python train.py --num_hidden_layers=11 --hidden_size=512 --num_attention_heads=4 --num_key_value_heads=4 --head_dim=128 --intermediate_size=1536 --vocab_size=8192 --hidden_act="squared_relu" --norm="rmsnorm" --norm_place="pre" --norm_eps=1e-06 --positions="rope" --rope_theta=10000.0 --rope_fraction=1.0 --qk_norm=true --attn_scale=0.108 --bias="none" --tie_word_embeddings=false --parallel_block=true --extras=["capped logits"] --init="uniform" --init_std_qkv=0.0187 --init_std_o=0.0 --init_std_up=0.0187 --init_std_down=0.0 --optimizer="adam_atan2" --learning_rate=0.000924 --lr_mult_up=0.92 --beta1=0.9 --beta2=0.95 --lr_head=0.00568 --warmup_steps=482 --schedule="cos" --final_lr_fraction=0.1 --batch_tokens=[131072, 262144, 524288] --max_seq_len=1024 --doc_mask=true --train_tokens=900600000 --max_steps=3218 --dataset="wikipedia_en"
MLP neurons of a small language model. Each row is named by its layer, matrix (up: input weights) and neuron, and shows model dimensions 240-431. Each number is 128 + 32 x the weight over its row's rms, rounded and kept within 0 to 255. Numbers have three digits each.
After each neuron's rows, "fires in" lists the words (lower case) most often at its 100 highest values on Wikipedia text that the model never trained on; "fires on" lists the tokens most often at its 100 highest values on Wikipedia text that the model never trained on.

L3.up1112:132122074122124111146148128139174149071106092044131082197090117081148143139136118138162128190125112137148133174200151125116121108110077106110155153129062138111167200098103111143108118131129100072156131089127069120089140102137069127172109094137192126117103125065091119174102121124181076128119143199096140167120094082153137110090110111159124127186146178043155228136100101115130145091146076106132119116160188085143133145191139120175089122144131137134063197118160145153135160164153205147148112102117122098154098104103068161137120110169128142149147140079141145162110105133091134116
fires in: "to", "civic", "and", "km", "cet"
fires on: " to", "ic", " and", "ll"

L3.up433:080160112134138172093119144080127087119074098114118151185114164092128150176114107113155147118114060078169165134104142117113143117169155138145137189099170063144183181128136077097166193107182086126144090140123061095141095161077127131106163151085155098133196123115178128076112110152120165134106158159151099109090174101118144137137057147128133143137106154133169151106083123148132143135072163126086157133063194068117137103119155081111050140161157164133112126177080071107200204106158139122155119127106140136108088151102135108154155150140127144103153095090175102127136114123118151060
fires in: "the", "madonna", "permanent", "son"
fires on: " The", "The", "on", " the", "man", " son"

L4.up378:028117117181116134092139091076173183131141142148151130105140090156157126097085138076137117123142108131080128085133126157112069111148152141111117175153095141125171096143169133085146156063122122121189159115140129155115042091152113158132131094179152143117169116172145130148091134153191062135158127168129146105124151150150125167081082137118097159101109128105174103091218149118128175158100119080150115076115139128091137126165065135105040163061147184192133158106140061188139119184112139115082100150095131110138139168105057163124153116143141139104082132123114076182121170123162134155
fires in: "as", "to", "for", "on", "by"
fires on: " as", " to", " for", " on", " by"

L4.up1168:128186154167146083125116135112163076121120118066148133138151078130132154129094130126163157142116108134134119106105130118097157140063074131115120144154102107168146131170131112094117150091137122106079120129107094129097095119176149146185122137087163146077188119055121135109172165025139125098113139204117117092075163076122092142132067130143085190059032138110159163115098115180124112089157082165164119189100146127069127109151120140106131153137100138154182179156140116109098086099159104104150165136129122157098144154115093134150166136158141126151155152139152131126158139102092134132
fires in: "of", "on", "in", "into"
fires on: " of", " on", "H", " in", "S", " into"

L3.up469:142059120147126172124138121139160084128136142097147119134150137139108122149128116109131119174102116184104064088111101133114125155132212107145137148132137083111128173179087157185137128131122120150062149105049097059123138092108091183147069147125085209057153140129074141150106115089129176122137122226140160117092061139126112085109126147164130095119122107122093128091069115143121182109136113154132102067146095093078139123136123122182170092162107135099109143108122107146157109135137129139051104116147151114054155165071093123150116154090110167109146070148115088149120139131186160132
fires in: "in", "not", "according"
fires on: " in", " not", "In", "ed", " In"

L5.up948:169161041182118093130144114165172171067109135143132090180135108123125109117104148142126130162143149170110157128170094131139155091099147147109123180069142107159101179061117123179151134130092162094132175159116111173175122100182153156209156119119075151150180081164147121072114128165111155089079122175151157147099117111202091126107154111056143128150090117175127131144076184130159115134137151141111067165165206108139171087141088106145066180129155128136132108106156166186108107155138120137120108073092127096154136099106104130161110100099105136174115145124157117175099132106154074122
fires in: "and", "or", "base"
fires on: " and", " or", " base"

L5.up1196:127073220143101145137088122119110089189100114104096163149138137126181162135094140144161111148086088101127115143117150099038138136072125124131152160168084086112171149131203189128144132135151090127087109083062119098116105093117123105173076140088134152124096154166081101091184158157116108138147091198110130115151113122100112187165126172103129170125108146140158129125170127152154144122120138117084143077092097149080098153122086153205139097103113127202123120177152137111105151151166137159143116091137128108144129167130135141121119139175183126085103141140092116080123120140138103088
fires in: "as", "was", "were", "are", "day"
fires on: " as", " was", " were", " are", " day"

L5.up605:120141153194148099150128159174184127152130107087155131148149115086094109130108127105162132132053146131111100134149133154024111169095091091135112132139105089140110120131111078097066187088063222133110086126156178091150110140111144134154190136106159125129092069090194122141099129066175094167108180148139141141139066192140141111144096199115107136128127122102162083193130071140126130171099047135094104165113154099110154114115082120125094115142087120129180136083148156144096108146142161150128141133105125186125140101104132151107123162106047055126101146128087108125156118128066131097
fires in: "of", "he", "his"
fires on: " of", " he", " his"

L6.up330:098085139093117147078123095143110160140129189112113172127136136162105147173104211163120115145127120166112040069187101196142119145147132187134166121128126141098106149143081082144104129144187078151083108177153164196165092111101173177125131163109099166107178146122108129197165117099176103134093049182140123087168128171165079146112153169123133130130141221138117143118149134129133145138142130148156131102181122169096111152104127129143080125096141121095156112152143117128075127167147140137074116131146102075138121084126145166144105132140107177123098092147113032084162096106143107124
fires in: "the", "of", "his"
fires on: " the", " of", " his"

L5.up118:107139131098098130100102078142136125136142144136105107178108132123143127074131074130187101109079119126143097126147181122086170136096085122151119146173133123092102135121145172117106162134100158109168131165129163166159139115105199101146136104062149178135148120115172118133149145087133123121116077108146191117120126101127185178090079160133100131166144195084153100162169184155109093174029155156119119139120098101118119104123097114085052177210127109166146094095078135119121167122158181140140117109081106109187154097111101096156117118115083102112107117151078154145207092144135121129
fires in: "he", "season", "his", "year", "appearances"
fires on: " season", " his", " He", " he", "year", " appearances"

L6.up280:135067122091128140116110094097142089149038113075127163131114130133130131147100142144147169106126162130085076192111179088106115120100079127099077143168120146066183126062075123130130166131203135113143120137153203164124078109127167101121113131093133184118160125100165104101166135100110066165114124128119084112090158187076085163088123112130100164136119179154152111154110153143147128100129078187116175110122157097106135194100177184107105115172121121150144101159216109117064164189196141152109155147095114122165102116151139147147134090153111113182137125113139108148148104106123071136
fires in: "the", "was", "his", "as", "is"
fires on: " the", " was", " his", " as", " is"

L3.up1492:134106098203101091128125113128105183128078134119130119148140126172075103128135131091235147155069155100095158101098085178117181125147154181185099099105122120073150145128079080134117115113152138136154126228128129107126109090136131116129123124131102091114159150154140121175174214176153140127083154129127079162137120109085107104111100150143103122193140097112151095060111123145105108121116136134137118126095159106118082108158136171147078109151101101117109120132120057139080153155142099046153097112099177135089145163065122168129122152102169133088152171161127130138085094144119193092
fires in: "as", "by", "a", "21", "the", "film"
fires on: " as", " by", " a", " 21", " film"

L5.up346:129088151066144134115101126117124103154108107117199112119097119072128147163152104072143076144105120174148143145119067149125129138124166047157097160105174113169132097093126155184102146101134077131136159126098180173089146138156149084128111141138143147109186128154110092114094119075056126118155097117144105096137104149132186126156086099155131158136115113115151086057135198100082130058103113139093131152122147078106162086100082109113077142158121150168159120108087163133117143116122151120153133117143142138148185138134120148149127132122142127136156082093086051092125136092124105101
fires in: "in", "at"
fires on: " in", " at", "ci"

L6.up428:150129107169091154057108072104189148123117180125131147174157129166108098149104142048156114131090145119065104114077134132112112078118104131114132186112135157147150153097119156117091167141142140096161155138090125102182113132208174122168109092139156165116192116127190101112087139156139122187149072159101086087160182118130112185130143119103133153119137098120140107149116156149098219110109111176135164136215095122106082114098129103143086115136167154197091142186190127182093118146153097144157111157055138145131126126088064157159162102188120123093182161168102085172151161118138127220
fires in: "in", "and", "from", "for", "to"
fires on: " in", " and", " from", " to", " for"

L5.up811:111124101164113141124123128146177149126136113137149111108140138124119100124156129126134133098073132136104072162145094112075066152101073080118151134163087133109142214121151132107119147057182103124075079117150114057097095126157156137206171154172164147126143085134104146177101161071146084067091138120144171101101117148147156097117088147157127156047113127061156131159105134127130118137111088178148146144099107081119126139163113120225000139112115132126134101102159138134100095092115158101150136152045110142151139108065101179111131144146121100172093140183101103130149136075198135171
fires in: "of", "in", "for", "on"
fires on: " of", " in", " for", " on"

L5.up998:128132137082152104126140063060096191092115095122170147112146161151072135076110165067107130165083099138003165159096137128100090066159131120146174141108143114142082148149138117139122135167185083145118172084114141134124177195135079153113121166128140140180068185113168139117158109111167145114136135180142125122117151106097109128115098146191133123079141139179175153170152161107139141088133092134148162122118163142098118133189136180167126082134141131129120121099130080088096148156126173110086118061086132144155105184085108201093163122118096176144126122143183134129128102149140141151
fires in: "of", "the"
fires on: " of", "e", "ent", " the", "h"

L5.up709:130115140196145164141120117121137113085151154118130089128105148081126191093122145109124124183092137158177213145167114162082155139151082117146147139121145078094095237085106173147148136162152117109165127120094138068120170115152152094100114134090179188138089083129078190079112103063175132118115141191117129091170105156096129117045120114091138126093115117120194140126092132123111079118094146135134143087076159085097074182096129123148112150167176123167124137097087114073032120130218157184168136078107118111068114152075080113114177106166149127082150105127102159116159155171093139099
fires in: "and", "or"
fires on: " and", " or", "y", "ated"

L6.up1215:076167184140143115083093168161158094099088095098144111187180090157113083141148127198133109112053164081162147105120104080125144077151127110123148146098139112121107137134070102121121175084079089123090112089078084117089052165129173094135174137129064136152171142154122096120119109146155177142156126128171144122105141121157067097153128173096131127122142149137147107122138120158166191144118085120098065154099129121099171081156124184118122095149143123147134142092113172159131129128141162157134094126128195122033137189089096142134129113132128173107127098129085112098170134088090125135
fires in: "in", "at", "built", "directed"
fires on: " in", " In", " at", " built", " directed", "In"

L5.up158:105116126126070035104112154128100099153110077174134149070115093134117114099102157139159145173059110126126122121140090187125099115124123147142090185142146070130128127123144083100132172081095123113082181156119098150109060174102160114125158167084143084144144157117126115111094189107129082119156137233138102128077125149125153135120091113104070186101077159115114136131091145221116155145142135168051138106111138144099120089164048102129132149111147115175138110107131076135142190132168117140084137099103131088068082121135101167169144128138072182099098145181139115151146146134073099109
fires in: "i", "he", "she", "we", "they"
fires on: " I", " he", "I", " she", "He", " they"

L6.up536:084068120165133116114097131118146109133086168116115164118103112181141150164080157102148134124088109127116117112145161199132157153141106167104152158153151133158172130168086134198123168095163105113083090185143169094125134120198175156151101152123102102085167123184160147131107193151183132184113076147119152088107147117131137128135121090150166156120155124100108135112176114137105111140116103188119119082064151094080116104107120148099132131132127159122087076139186099117159123103169159108143130112178161129138159075154168134112135083152156156173143106210122088200209170112163105098
fires in: "to", "with", "for", "on", "asks", "takes"
fires on: " to", " with", "ing", "s", " for", " on"

L6.up273:145141191085122127079103167190153123084119128121109109105195131095150125135148116112116155127125101100164145125141148127101105102186137113128117190106144105108148153128171125092140214050099053170103058065122138143090118145015158102184150144093147130118070108143143143104166103148149107126093163171120162097141133103100138127014096168169101140096128131103126136120188120157120144129148061155127197150090125113061120087094115131117076105059133175129129093059167135124180094127150168168137179162119133136120116136129091136098150074141157120083125133137097125142117143167129141125
fires in: "to", "for", "of", "they", "his"
fires on: " to", " for", " of", " they", " his"

L5.up271:152166115115097135183082133147165162156153157107158101112172141107104115107055169129124151098094122142163092153098097116127111125152124148139116154078097179083147169150160158143072127177049142115095116142102136103134074101128128118125151157128140101130097097163180083159081096107128125184104110124089114120082164148145144168111143142138086181124182160135166096176150116123175079137125153127123107127135052143087114081101090170128146175142095113135163192125111100156120156143161134151135138112097152154074137207110086119106143144107124115119144139100110148129119146132117130179
fires in: "he", "a", "also", "scored", "an"
fires on: " he", " a", " also", "ed", " scored", " an"

L4.up1169:056079128136144118089124071033131138137114199079068082188106073083150124120143194122127184132124108140120123124115101194125086156181129141134092129137157102136138148097177126128121164036126158105150104140183119169119091161121158115127121153128165111145193085105182101144083083160180138125154109137128130108118102137108122165103089119120139175076130139145137079102125146130123130113114111149112190115097132080107169091151092181116095179138160091181109060144174136089077168153154136111089185098139120142200073138150098131072107112101122191144139184173155070151203126152090097116
fires in: "to", "for"
fires on: " to", " for", "wa"

L6.up655:128117162175104164094149115154149127093115134107133153191139148123146146117105183133120104132071167152114086108159098178106142121126129126102124127177132107130169217130125121117106166073148147114143163124120154160167109169134116137125156140173190155106153119071114121064121085064092160134161050144127127119100148129152039096141129152075079218097089168160137115166188110105131193102098116116159176075174126179110102150119148094166112108072093138204142108125137107142143164116124125137073211146115155161034052102132139147135166148146125156079140121154104087088227120141111107183
fires in: "the", "of", "that"
fires on: " the", " of", " that"

L5.up547:150151102169127131099053146071125149045106187186120168064137121124100145161145119087131120129135161173059080120117092154122186162113150162112111149168133158101038165147089102153132096129113134139102180110148152148060130134132144167129152117149152117136157100116103077122087208068141174183116153177121170091144119106185155104087072110134075143151153166098165125114131138107079061140125108125099141139149138139132140119113073124157082090119101146152172128130134115138134153151143137058152061143087156145096107055107149136132072130154121190167140066125076153100142150130218125132
fires in: "by", "of", "tiptur", "been"
fires on: " by", " of", "pt", " By", " been"

L5.up612:099096116145100088128166096166192159163060095113122123150105067139172134137178151174129200139128123154149070124153117156118103080124080181108126128126110105067070111164126083104102132104123067137158077128146152187145121121158106188202121153095135098087183133108093089110124180155115071039054126176102120214083148059061081098104089188127138149083137120060145125140091170190166096120124098154083184106141133140139083093105151153100157133086133110141144105121181095098098170150128129074092141110155090090109131111134117137203072128189132138183139120120131047114122101073147184125
fires in: "he", "was", "they", "are", "has", "is"
fires on: " he", " was", " they", " is", " are", " has"

L6.up855:142121231095047113137104142129181131166146131137111128136093092197129156128117118138199132168151098148058167184087152106109095038125096107132086168106089142139078176114173119105107113135141180110118145118140148152101154185059142128146130102152127099154161100133154030153123098122169109192074119119166143113096165124104162115108106104160105145116137154131179137174065162187171151124159141101124190157109138139141111075167079147149105158098116095142123104143101113123128151158159195121186118123126119113149127161153059111138092136135059104171126129115080096085148195100106117192
fires in: "and", "he"
fires on: " and", " he", " He"

L6.up1016:120074191140095101143126164151163122100130145099114096157108114129094144166175097158159184128156107108152090083180141183121114068108072085184125130101118106110128156169191132161100185127163095082068197139156166107123129150131180112195115120094123131135138143134136086150127112119165134127129122102132172055112099158099133137188160088131161141071132119120122177108178086132180090138175125111112120153111114113100069111119107144142114139169184154224178082152160131129177174201159098073149125112139117144143119135140112103111109105153135136137081158142162134142177131104100145112
fires in: "and"
fires on: " and"

L6.up793:145058197107118116098112154155113074126138044148109146187152097064127096151167140093132160147134099153111132122103127153070096100131118104102088190147141112083088203149116127121121183097119116091141080053103129107106092130169176138118107156066162182145118114160182072114124135109090144135136122099152102138105127158097167121130102106124098157096102156101143105141145203132148156131111137169063173158105154135062111065128145171114130143130071156147188098135138164121150148192126152124137120074192134124129147133136110119145154137130115137089119131151159097117203118068127174153
fires in: "is", "are", "has", "have"
fires on: " is", " are", " has", " have"

L4.up1194:124144088182131173120129137145118125096096143101170112105128101128151140080175117164134121170116136051141118135146084102111176103102152180101145175140093054149179194109136084141078152039144144164132150112137074152134131104162139118155157161072126143060099096085127144122129092072122090125106123160102116100085100128121116181066161119140118176150114122107113159089117139122091164139179145143113184145148128083146093135061108147111036133119140129125092108144101087130088181133181122104161091125096129111167117133117140113131138126104117139172151156127166131064107152122127137089
fires in: "the", "horváth", "feldblum", "darlene"
fires on: " The", "The", "bl", "len", " the", "v"

L6.up905:134123180182157085077111110163182072134119094088152187110134133083101150150179152100120135122048149093150110121114142189037101142115098090092148180159093090080122167127094115102088157107125153139092082123126094147115101164141183149158139141156147129118173126115103131167115172068134106140149137104105122136119166111131104136092100104115152156097116144095139091138183080139140173119152058134126096129171088106073157112129116115131062098130116138159181090068187205206134123111122169166139147125088145121100129114094115153169188155134106110087094177123074104127149180143141161104
fires in: "of", "for", "at", "on"
fires on: " of", " for", " at", " on"

L5.up164:149079123161147118115149092118169159072114126167152143127198168171097129094170149083164108130111113106081191127107144192059160114097200085136155195122103046127115158163053115098148132019122104144197038187156111104118110110190192106209156122126099145074136113176201142191128139170219158142152139119119151144112147133129096100109151157093164109140118093130155140021127114137173146175128137074181122125161151050135113114164118145170073101085203135128114136185124135126078122074143138104173095140135161186089132153124084168154127116125089144083134170177114157119129186167156136115
fires in: "of", "in", "on", "place", "to"
fires on: " of", " in", " on", " place", " to"

L3.up439:126123140119097107139111135160149109117126152152147101160082129137141130084194161175125163138140134172101121136117073122109123188148131126126099156095138106104125163142105126123156150103172088135137131111106147124175100143120149190146161110111119093088138123167096141117082210120199119142150109121101058121151140061109154247084138153089061153145105133169139046118166094134058183109131125058063112166177067093110130209116111108162108087129053130114155112132109099113147255116144182195094161133105152136140122096137086161165144147086095091091129181122119135113139109117157068123
fires in: "of"
fires on: " of", "r"

L4.up34:111083128145108102125138110122132135176153167149128164147127156157164109135096222090143096128067156142022106170153077137119113149153136128132111156111074100116102147136130168151051159123094102142101168120063109172150148086148126106128145128106146164110109191112123141132121200099121041097125117104100111156043166167141082158106106203122039125097123144110127173059231139162121174160098113148140107122178090141107121142103076146079091137043075143154135149142089121153078136139139150099100131148024128062114153134078120166210115129143189161145134156160144079119109143112136125173
fires in: "the", "he", "a", "it", "they", "she"
fires on: " the", " he", " a", " it", " they", " she"

L3.up401:123076154120155110162154136120109151133078180118130193100156143086066129142082113080142113143117119180098112163132134151111099075132160151145140159145073098108130150118063182172075130118122172094154132140132102143175132140182133148062084147134188127095128172114117162156094122089114082090151115108085088141122122204133119067102126100123163132116133147122153175070176089126130124153137132101113156117144184113121139138158115090143141130169119113149152113164193135190135143143119150155148092119106142157197126176084129174141118172150139150091128158158126073144096113118184043087
fires in: "from", "with", "in", "the", "at"
fires on: " from", " with", " in", "th", " the", " at"

L3.up736:121104131117169131070132126136153080109132122096152141138208160107095141137142105109150149153096122113178110111074142149106119180123149117108119152065131128140134153135080082196133204086199115125121165149106095132111110108086145164142070132109143151113144126163142108133090123112137094140109103167144198118125080115130119079097096118121143156136167170107130124128112145160091142148178093122060128168106153109087140138187058165108079137085117162155130158132058143155123145108159172133109169150125192178095086126153075155178121146071095100124135105104119139151118180140181103122
fires in: "in", "survived"
fires on: " in", " In", "ed"

L6.up971:118085144163097158116163137119106186052173144121101169094115116109114158110148158113142102165129092137109079098154130164078135108192176157150142130133108090077196123161149227168139138123146211120145130145188148146152073148137178075127047111087160180150125133137090135135113179130116116080136114101073152129169173135114129190113068115078130113129076118138126198102065136103173105134136099124102163175183160099127111119132128126151112165164133136132138107155088110133100138155126151160118080128092105100165150147124145189232137118159131153179159196150164095030164114140139136091
fires in: "to", "with", "as", "into", "from"
fires on: " to", " with", " as", " into", " from"

L5.up332:110125103107036147133130127056159164140086125119144146075128129148151187150121174140147111136064131158122108139095083153149121134150160108149067148167098142122106111062092117190104105158113098086099134135235157133148123123120124118145164101111163171160156143148147168157150158121133110127163130163087141108128182166167116200128004158121087150117037158139153170087132163140050159124150083129142068093146125147130134157107137086131092167089091095150141141196110169150108141103110123125120104137166184120144113093099152123132136140138057161152200102145154088181144193109147130119
fires in: "as"
fires on: " as", "As"

L5.up1393:075114175126113125112066140059142136154115149126116041127159147067165189113118216132135082138106113168123147150185136113069080154105115176138152132147117106128131130101105107163175126101170176074081098157119086037161125102102181118162205169121152139112156116102078129109133150133111100119148145255111153087132124093165139188163083204144174126127085121143180147112120077152143164095124083140150151152142169099052108166179131100154114124144088100159169156122135117084111104190171183136139105107121196087115078142102115126132135132178114135089132072167119109079129120109108162100
fires in: "to", "from", "as"
fires on: " to", " from", " as"

L3.up372:137075198160098130097126176196155163149118143098128115123168134156090110085134111154209107143065135108103126113159088167109136134160171136189220132141158044101172132212044089141135136106143092122074138146110091131090108080136102136110154135105113121102111135089212089149174154105154119119087138145146133133136170090092115125126072181127127188119127094121165142101104177177141112150066136080124082107143099115106082148172123158096084115130118150106068134130080126124134170130158149104103108138102166138076143112125164163167164158144139111111134155122127150059108135122149208163
fires in: "as", "cast", "by"
fires on: " as", " cast", " by"

L4.up230:143099148095101135177092074159135139093110171115145078129159128162105199175082161115124075159152104139139129155140127110088143122187130144130113171137116067110110167091150173062137167137139113149084130132134133141089122131106154074158097127134112187184143087155135107155160105145134183154101177084100138163101133161128155148112142121112130107082160209128089169102146169202113116117136112121111140113095152128111109097093111143126135143144136124108126131151102116104111146172118140064136116115072151163182064108090104163133132094229193142070091157152131099138148142154125132198
fires in: "and", "to"
fires on: " and", " to"

L6.up978:131152081124155170139131110068169129143130124089136133142129174150169119131129069075167125151144094110153124126129142085122155134153076174163122127150156104149136141137138131140119113130184127179104096143182108096129120142147111147101106133096134095153139099142135133132099151141213092088145157114142136095124153147130174121136081126190142136145175107113203097055116138115102177132060114130118098134090125155115149113092104136143135076098098208154139205096155114123141158103138132142175133104110130145192094075131130126162190176129120169183133091181043118136135120142152110122
fires in: "the", "of", "by", "manga", "his", "gender"
fires on: " the", " of", " by", "ga", " his", "der"

L3.up328:123089156140103107079151152141151200093132162126137172108115131129160164128143124139148122159144169164106107088187152114098103105084157158148142068125113074108115171127174051134112118088114168132159128109156147174117076147087144144132123149124143134152146146077118058167136152136154098110108124113107160121108133132145090089107113136101146123107163144132121129103190105106089154189075133111104116151205150135117117116202148176124041130086124180145124087111143112068098127126147125125040097136022112150175093117115102179158115078151161131165165107127122096192111134146131089104
fires in: "to", "into", "with", "of"
fires on: " to", " into", " with", " of"

L4.up524:140148089113105112121118114157082166096103201148107157136113071098129135138102126111159131147086125157138103172120052153099121127175146125109077135143083116097104159165053141130096103171125119123077117119097156179092074157108135033076094157153145129118110129127164117081095104098138132124110098139117107171167169186149122185117088137138097149118178130186116128130102135126112156138149124157084184098127132112101109122097099150109110104159129169151179071115083149079132165134167119122136144128087118099137104167133123142166111100137148148141123179120132128138159144085093107130
fires in: "and", "with", "by"
fires on: " and", " with", " by", "o", "e"

L5.up139:136184111147103116129162127175146200136113137120168148113196132122135110133160146163197147142147119135112137047105134099108154080129160146074124096110088117113098103124086083194158141146180119156138115152072124152158106105156142070139143157160120165159147084088098147126134147120088131143112135152079054091165087065137117150111120090147112126137137137177083196138129132223148195127140172161137147114150119124096154114174099110158094092084104098145122098074176098066110132173120147203153148109150159121134123140137089154152134094186145193133155107140068089118114171135164059094
fires in: "and", "or", "as", "hassl"
fires on: " and", " or", " as", " des", " Has"

L6.up815:086154182128129144142109115149142110104115101199126140145090150087133088134173129130139141141131132111101091138141135145113103144147123140135155120136119120130138168140124106136119131101135061080133173083053111143134086127172117121130171148104135131089117138091139158130067145064135085196143059133132097144124105122115116213130098104169072085106150121100099133128171101134119130155151073186077144134097146181136150139105137082159112193129093121130188112119092059086063186127145140123127153135129102112137121055134108148118149125100126137089180154136144130091169063152188092201
fires in: "s", "his", "of", "its", "their", "entire"
fires on: "s", " his", " of", " its", " their", " entire"

L3.up1096:134168095161143123117141116164129101137146169117084158107180114179118168134086107131170104129085137072116098122116150133112171106104066138148134240160106044122194112087119112123066169077119070144069117227061100112143079077151096104168109127121157181136111106144092127151180109157077108137158142135105117090095132151143144092139077168202140169096141116104137170093111114140165161136094065136127141164103180095045100135100147203162077113099164111142125176103131183146124122119135168146146142121117154170119125109093102192087185121110095159084109143140075088075124124085134092147
fires in: "on", "in", "into", "under", "dictionary"
fires on: " on", " in", " into", " under", "ction", " over"

L5.up122:116099124136120090172146075100131196023107129104120128144108188167179102121102124141134127150088111126076110054134119118121075128152145184131092140159058047079173119151128120070077127106205181090093139117084085115131083175089149115120112135118229075136119105125152138107110166095146154060128119171087084138131206132135134144128134116149126211072097136174145133165157073169080195148161136144162147120174080120109112187115141111142106111172081129141164147153129137134167224127115181143055123121090113105120145129089132160171085158159099136128120125164144076066109132169123094137
fires in: "of", "in", "the", "its", "a", "watched"
fires on: " of", " in", " the", " its", " a", "ed"

L4.up770:129124093196118120149149106069068098079138153142124114116113108088137181106130150151138095129019137115123159195094064166091140090100137102188139125181066155120144159141166164115151185141121105100196140168101128098172148118084105110131121100098137113082119135091144101120103178087160097153162151127108112154165142127169096176142170114126067125151177119112184130073151113178091130117129150113076114127109116079092122209159129136140116058123130104162140175136107163134069155139120148120144108116073134093083072112121093167154116146154168142102133227129137130113133139113101144139
fires in: "2", "22", "0", "once"
fires on: " 2", " 22", " 0", "ce"

L6.up613:095132124171095079121133129054127169160160119104124136133135100052129108129086126116134166151082178174107147089136118155062114117126108146099114213125162111065119129079132127101086124125166120112129138112133119103158152149115118066141156110134170105203133083184187106084169132129113119119131125155134168124106108196125137158124107102102127110121103125132122106141155068099159131146168110145179184146143160061083122119175132109139047146154222125134136063104139054130143141177130120146123162109101100108068058116128087149102096128188104120093095167207121089102139120111145146182
fires in: "had", "to", "they", "he", "would", "it"
fires on: " had", " to", " they", " he", " would", " it"